{
  "n_layer": 14,
  "d_model": 384,
  "n_head": 4,
  "n_kv_head": 4,
  "head_dim": 96,
  "d_mlp": 1024,
  "vocab_size": 9620,
  "activation": "swiglu",
  "norm": "rmsnorm",
  "norm_place": "pre",
  "norm_eps": 1e-06,
  "positions": "rope",
  "rope_base": 1850.0,
  "rope_fraction": 1.0,
  "qk_norm": false,
  "attn_scale": 0.102,
  "bias": "none",
  "tie_embeddings": true,
  "parallel_block": false,
  "init": "uniform",
  "init_std_qkv": 0.0386,
  "init_std_o": 0.0,
  "init_std_up": 0.0386,
  "init_std_down": 0.0,
  "optimizer": "muon_variant",
  "lr": 0.0107,
  "lr_mult_o": 2.0,
  "beta1": 0.95,
  "lr_head": 0.00507,
  "grad_clip": 1.0,
  "warmup_steps": 200,
  "schedule": "cos",
  "final_lr_fraction": 0.0,
  "batch_tokens": 131072,
  "seq_len": 1024,
  "doc_mask": false,
  "train_tokens": 389700000,
  "steps": 2974,
  "dataset": "wikipedia_en"
}
MLP neurons of a small language model. Each row is named by its layer, matrix (gate and up: input weights) and neuron, and shows model dimensions 64-159. Each number is 128 + 32 x the weight over its row's rms, rounded and kept within 0 to 255. Numbers have three digits each. A neuron's up and down rows have the sign that makes its largest values positive.
Before each neuron's rows, "fires on" lists the tokens most often at its 100 highest values on Wikipedia text that the model never trained on.

fires on: "Democratic ", "Republican ", "Democrats ", "Labour ", "Senate ", "employ"
L2.gate301:132145108151143127105122145107143136128085102189148082126126153171085098099119170133137112153116129099114109105133147060125078085131138156063140127118117129078178110101117065087152133163144115108117090126054102124107105128062171166096109169126149125089176027125102093133098087099143113130
L2.up301:155090132089111159176102137094148115112125102054123141150109076122109152109123106120113111117110234122092152122144162133087168151139191170109079163157141146093132056158202166171127124183131164153146130130163150115091130140052126128146184099196108155130088064124184208092095180135092082131

fires on: "Un", "Rel", "dis", "back", "Dis", "un"
L2.gate633:147125162103120092145126140076119156146115067100087157128165131128118138140137103138184112119100069135131084093075116131163143125125148146139160077146100130106153108142104142119062112078121081141126112149082194161147162131056213169138112114125076070144134139143108131141132103149121149200
L2.up633:120138107113217121088146107128051148171156115118119137160109154138077187112146082104190118082216128112106144177132153141100081138078093140174160160069094079147107179117114106123105169130073136120079136106065168138146169160124176131142094206088093109127167174107157170087101141121121151133

fires on: "Dr", "Fl", "Gr"
L3.gate548:114061070057125175127148143109106100128171063113074118112159143098147107121138159107130163125104093133096105146095141055127139063094133100184171104152084137064059174112054134121121136132128130105111167126021104223138150157155110154084210119107174118118095131085130093119108132125160125162
L3.up548:147096101089121130088164090150113115131121095076121151126141149107125144146153164097084196117084111143126059159151177082151152116124130122155137143073127106065084200119113097133142137137117121136157096138096191191113147139167112145111188198103145167099121123120128095137157125122171084097

fires on: "Y", "J"
L3.gate597:105138165129166083187087140110162098126135100155120040174130159122139168152091135129095092102170159115082098189166067143097097146131083151104111085055216114128146096123081075085124089175099126155135129164147105160134126153102110071166159145097137158181163119163155103093153097112087136111
L3.up597:116100070123157098161165133142096194168139154149076177053158120161139133139141114110113118061066178146143112112146177198119125166127076098170071168164135183118135101163158106183121160159132116161124166197125194088159098032154131128109111085113092119157157141168156186166108130139111135133

fires on: "Ver", "Label", "preser", "Format", "Website", "publ"
L2.gate522:110121118164123146138145118056138135131152089108170115135124127187119138115171136190151202121058135167147100159079110171179129122117082170129089078147075116083171144165142103081074100165103151087089177132121122114123158088123154119126138059190125142095081090062111127146136134096182146134
L2.up522:090110116147113163188127093098158104112159090125175093094096138157155138117115130185134206125106132137142135117089150163207085078176116169087133111111088112111149158127139085068089102126148121086116140132141102130104171127158102146173106113159129103075076099073084088138159151100160190122

fires on: "Un", "|---|---|---|---|---|---|", "Star", "air", "head", "un"
L5.gate717:149098153085104077138101108125154142106095110125146180094104113062109174122119122064163075117107145103107136128135140131159118101114107111076144115098136140131109129107120105094085117110123149173137137152142155082138137145072163130181175088111075092150119112131125032080108067174104195110
L5.up717:127085153103112118189136093128120154090158106130149206095206243179087110128145122113163132064158095147057121114108122124088145153101116150119120128150155126122125155112199071087056144122121124113166130144105112157103179091062210126126141126059086100088140126201156132150140133134109135157

fires on: "sp", "Rel", "rel", "ö", "expl", "Beh"
L3.gate970:099119156144148201139177155074128163166135139130115164121099175112118131064114122126127074105147089114163067143118108103130148131166133068129060132164117096122111119121144184138152114155100130111118121120089122161145129076142138120086094087183136099164104148068100131195153142110118115083
L3.up970:127081126114156149124091162127189169160203116198087140143063156137135212086120143143117105113180142117140112076142152149182133121158093122102120070099098117137135167088079115107145162112090124171147151158047144119111118174195163085110094115184107145120110116125128145157132121108144094125

fires on: "==", "== ", "==="
L7.gate988:157167156119209159137135132170134134068109115092082092131129105069120138111109098186129151090161203142150138177144086074143152169163152119132090105056146126146090153119131172069097116104107157183138100116153102186194153169139109148161140117165095110154091095151117136127119157130126129086
L7.up988:163111136078128137135142194137133097121170121147152108157087144138102120157141163110132125090132140161093095130114118094196122145141183079161138112135141071127136158102084160196097151113073193092155129130125111125114136117144168177056144168056083073155163105128150137102082108155164110150

fires on: "of ", " ", "including ", "from ", "| "
L5.gate133:059170141155156100114030103092141111152097140126104132141132100167086166112168148068152126078144128091097109135102185085125134088144138117088137070135105152137142119081125134107084111115110130135162115134097184161130169167136128143045198123134145102133161090129147111133121108075128152111
L5.up133:124085159137095119097139119097133096064120165097141109157086150125168140093090137061135168170185116128154133140109111132097155126120171122118133142124117130115177078117097170128151103154077108176151167170103132177155157155183095167161203160104142090148088075064135134194083152085148085113

fires on: "/", "Votes ", "Po", "number ", "Hon"
L5.gate465:127086125092127102107113156209137101128178140170105048102136098108193142119195064144085127166078110093144091086159121104188130201103145128074085144140117177036118175133136119100092068095134145132103156128164177104101090075198132087084173078120151130132138118111179068110121110106157140197
L5.up465:091135113110130097129127120121113109116065118110154138160140123112179101100152122139094167100128112102155158104098080080151110183126167098079109153116196134121129212109145106141103089103112072157059123124101132100167135138157104091043144129149170120153114133114136044213119135117131098139

fires on: "After ", "When ", "For ", "At ", "when ", "ough "
L3.gate491:159079101190136095122142148126124139134178081157154125161099066126100156182160147118101171147122109173167119103053147164098110158128110098148094144131120159146095113114157097117133235135159126147134164119111154203134112141138045156093086106112076069089156134150180144151097194183126102157
L3.up491:151075097119109130130121063115162044125135121105187078095129135131133223135116099112128133070110105161083130147120120153130149094105079153102114067164095158150127100097079095173086087138110111141139077108106139129179122105111175115216074073108134121126139135189128143104076139112142165138

fires on: "; ", "being ", "), ", "*", "); ", "—"
L3.gate364:076114160117120034171116162116126144172060135139119158153154164093112142082158207111149113117122137091138101148147100142122157102144041142132149138097077138168143114145122147089100108125166167095108094178132059114141131096100107133133145155145081062131160155154082137143119115122183127126
L3.up364:120153161103139090104124129125127110146105145161109141152174132091141148145126134079166123098145167094123149150122078093144131093150107095094143113083121147129158117127090168055138116160182117072115117135152109095116120115116150084138149124144071089151117117099121118176125127110168144138

fires on: "In", "no", "Op", "struc", "fig", "if"
L2.gate886:151125164091208057093154136090128100150150154079124120143110096091114112180089108131137124130108156196162132098086098130197140188206142059171102085148135161119137193074131129130185109156116106155128155143112169059095065123099170152165120162107070133172187083133107130069110084145127191122
L2.up886:108129122119132124095137168128119163135096139155109146143074177150104080128156149153115061119165128157097151174107183081128114155131146113129158122163123117131101134101147155103089159159179129143185114184146091136129106160105110099103159024156131107117108151122178155190068082126123140061

fires on: ": ", "Pro", "====", "://", "\" ", ")==="
L3.gate831:225177148147172162160089163085142106086130165110109101127127067107141127125134095064123189134118121109122115129093137129088107156182114095073121183138063121098159122111151133105134117142151180095090135124127052171089149102163146130112149119144152170167102092163122071150121163087137191112
L3.up831:118118122176100118143130096117019163076090169146124206158152165067120115101095076169145051153097153132145132130148130157115128142134108179108145108119119111113190119161120137145170137164168168151157136140150109126141142104092119153108164107119148117192147146139117071112167181127090135144

fires on: "I", "every", "Label", "friend", "lear", "real"
L3.gate626:145128125137100176124147098171141145149173109128085164215154154133131124139136138123121114073189126156090131149114120103142136103138051151085068121118108165181144111176081104094117133045157107164135098133158141072122157135059159113137115114137163142113126148076137088122117129139162151093
L3.up626:122123073099129158126086147117129138108139091175105093149125159162101187142122097116141120144104127181089132165099135124159145118091113081124137081110123159148096117140112134129087082086146107139138084148171091111201130153106139087109134149111153097098101124119133122105034088128089115058

fires on: "(", "−"
L11.gate973:124100164125166127153202113100100168089083121207135118151144127121138118136128113102138126111069170123099135106135182072148103101068171160106109132158108146093142145108154202130097167120136063171145109075171100085111144087094101133126175147143140145137184148129122113142101108103181118164
L11.up973:165124093087115098133106204171182115119104116086131106146172131118156102137116164099143119137132087104155126149149101084106127146172120135087089151100128138127125126090159193140122116125182131160106080170153159105123151134118154143073150104126118166092117168199096147126125126127103146078

fires on: "War", "war", "ad", "3", "2", "us"
L7.gate154:120156158128098091151127134081108119122168127172158148166069178100218104117083106120186155148142176069132113149106098138111096127123112137053116172132219186178081133081170150211126117132098170143159139166109106064073135159104145121154123112121139140156085129149078111159157076107153142154
L7.up154:078144147132067177145127131125168153165123147114120144183077113171102128176111078130102118134159099136107123093097093086112118098100116139098087122159126144113117075157119155130164072159140101155049106169078115109114115148165118199092152148126077124140107052151134123190178131193086090077

fires on: "Alb", "anc", "Tim", "Tit", "istr"
L2.gate462:099122172131115103117227180138171134136115129142139134134190107136144147135157108099142171127081073159052115172162119134158151124148091121132134128093113174119118126192099112127107120156180109157108131172075119127068116077125088120129122185080065117111130079119151129118094137123053145100
L2.up462:126132077111123115100080128083078139109123133111107120145092158114106139159160105166185145101151166133137166096109137184132157170142089111113120093148126131101139164165118118161135139058107127134137170125099193175116087146091104090115161151078112113161107073185066146123172164089104135073

fires on: "—", "et", "–", "Votes ", "stand", "wor"
L6.gate571:084167114113136089100098127094206141111061084104127105125141121131118129158125147214166163147096122112150101113110155104111194147154146143163119165226110193110112164116118169126150088123159100117161105158110108171136111147111133127177143149119073135107152069102066114103133138140135087089
L6.up571:082021084129098144131126067127088117127169147132165143101159055106129121159139099150106151144143126127157191112126072127155130121131089130097194136118112154097100118119165171127183141117167105127091063128079178072128111117037135047118164134157096160119071128095099150073135097168050118085

fires on: "===", "====", ")===", "=====", "Last ", "scr"
L2.gate501:168102063109150141099121133132116146132136159049070135167182147094129136113072172147093112139166097079118120147041105180196113212108146164136174189098126117114149134154154173129136096105156147089107162071101131143126158083064125148128169125153154145103087116148109091168130162139076139166
L2.up501:168082135094126096117162135120085163137128137130111135162145150097137116065110148117095085115182025145110105158089106149130148148137113154144114178084138110148112106129136144139146125102176120099150128145126099128141156128110146167137179135168211125141113165093097040156153121189106133157

fires on: "Di", "trans", "long ", "high ", "Gri", "short "
L3.gate231:131162085137134052212162173023147111168098071142154094159095122110088114114118161093106153179074104119084111108163078116150127173096071122126146187135116080134179225154104108128120151125158174155134152133119074195079084092149148067150059099088130087056153146139096165125162142114105139099
L3.up231:137160109153157074107108084100115119158131096231126095132109139142131080103119152118072146151086030144103110106150069155128150142105094144117091123113142112135170190148099117088097133096201166132138162073117140167115126091141129114127073155100157148160175177124160141140174145122117095070

fires on: "main ", "major ", "primary ", "contribu", "high "
L2.gate95:169130119157111162086141117114149134102135093176188131144086118155132162081138176160163159081132180166132144106075136195125122147136175116179126140099124070158129166129117153088126072090143142100126093095182118147185122145094129098114160126122143089083146098139098130115072144125165125135
L2.up95:163092126133092120130093133108081132091152119167114083152060100123147178094153179112102161099156194107139158088142120189123122207104080066134130188141138124136139105154081157165123101119094189132114165137174135170091222169107083107135087104168148197085105134197177135066136156131114174083

fires on: "equ", "pos", "elev", "four", "special", "achiev"
L2.gate1001:196123122076143151132148076112137126107152110130113198095088090188126172159116074146116120124194048120156115127141134124099121190111144201129143157084099127174131106152156172130059113103077120151120090086130111102091095159123122126193137157131199133161097083137109133192124131113128136096
L2.up1001:130128139155140152101125065119132107118120161122104195130114121138114124116085080133120153140119140135145115136130184147162123137081133142125143136154136165118157149115175141147091088162094172124136114165103166161092152125059095083168083103112077132105190139133253109159178098114086187125

fires on: "; ", "— ", "); "
L4.gate975:031133151157130063066101142106171146167066149149155169116132163140150123125152084134135057134111144073081107140086073101105072081136106120126143122151089069145195101135147079101085096166109100075110138116103089108167155138120107120133127127112080121107125108159147083153146164078120109050
L4.up975:132094132115162089161092175185086140133086088171151198111134155194124041091142133055125087064107106095117156136088069093173126145174104097192090083119063132111157106176122084106140129120095108115120117137060102081104103169160113158084112114158076134131136153157094157155142133091133137096

fires on: "Dr", "first ", "First ", "á"
L2.gate958:049096165160149164147106146153123139134098109111112143102160180130097124124192130107130167109097113098100099123126103109154115151115076110137098076093131110074141161139103171071152110140102120151103103095176124165177113141125125157152195061176181074127153125137122118097168082111187145134
L2.up958:073122130144174104163180122129101119130109128121078180105077145133082107190175153055095118065070072172129162089093151055118109151070077130185156112156125135104067167067106128117171139120073159160130094117141094132131148174098117106132160123116143167098175165089128151139165112105171109166

fires on: "ell", "fic", "eled ", "read", "fall", "See "
L6.gate106:173123135091096154155151202131153098169129124048112107152169173140150138083101115126117168179104186096094154124132115111182139162157124174179125126229093083161114111137156136153208133094138184086112153107137087133185132146117144147133134153141105137172212072109127156110138104138172090158
L6.up106:125106144158143157124110108112086142156174143089083139135154183147188126125172094117072140117099167138100196104106106110143148158100120042206127103131103133121096132104176151155122105176098116088174107128098128114133113142189095142072174129112124108125132101129066113154130157096165079116

fires on: "ad", "War", "war"
L5.gate250:117065168122115128144093069130119124118131085061140136148102125150159128179127086159121117109158127172055098135111091130154099160118083141081098125163187175160152139124131149136146083138184115106114096147078129099095112163118133159205069102125113113116126091106072089158126107139165133155
L5.up250:130188115102130107162105114126156152213137171078108185238166141158094109107121089171150173163121082134080109118091148131094128144121125155172189093089135131120105134138135134107116119108143156130093128198088065089144116117140138152096119144147081133133063105148125144156106141104126096090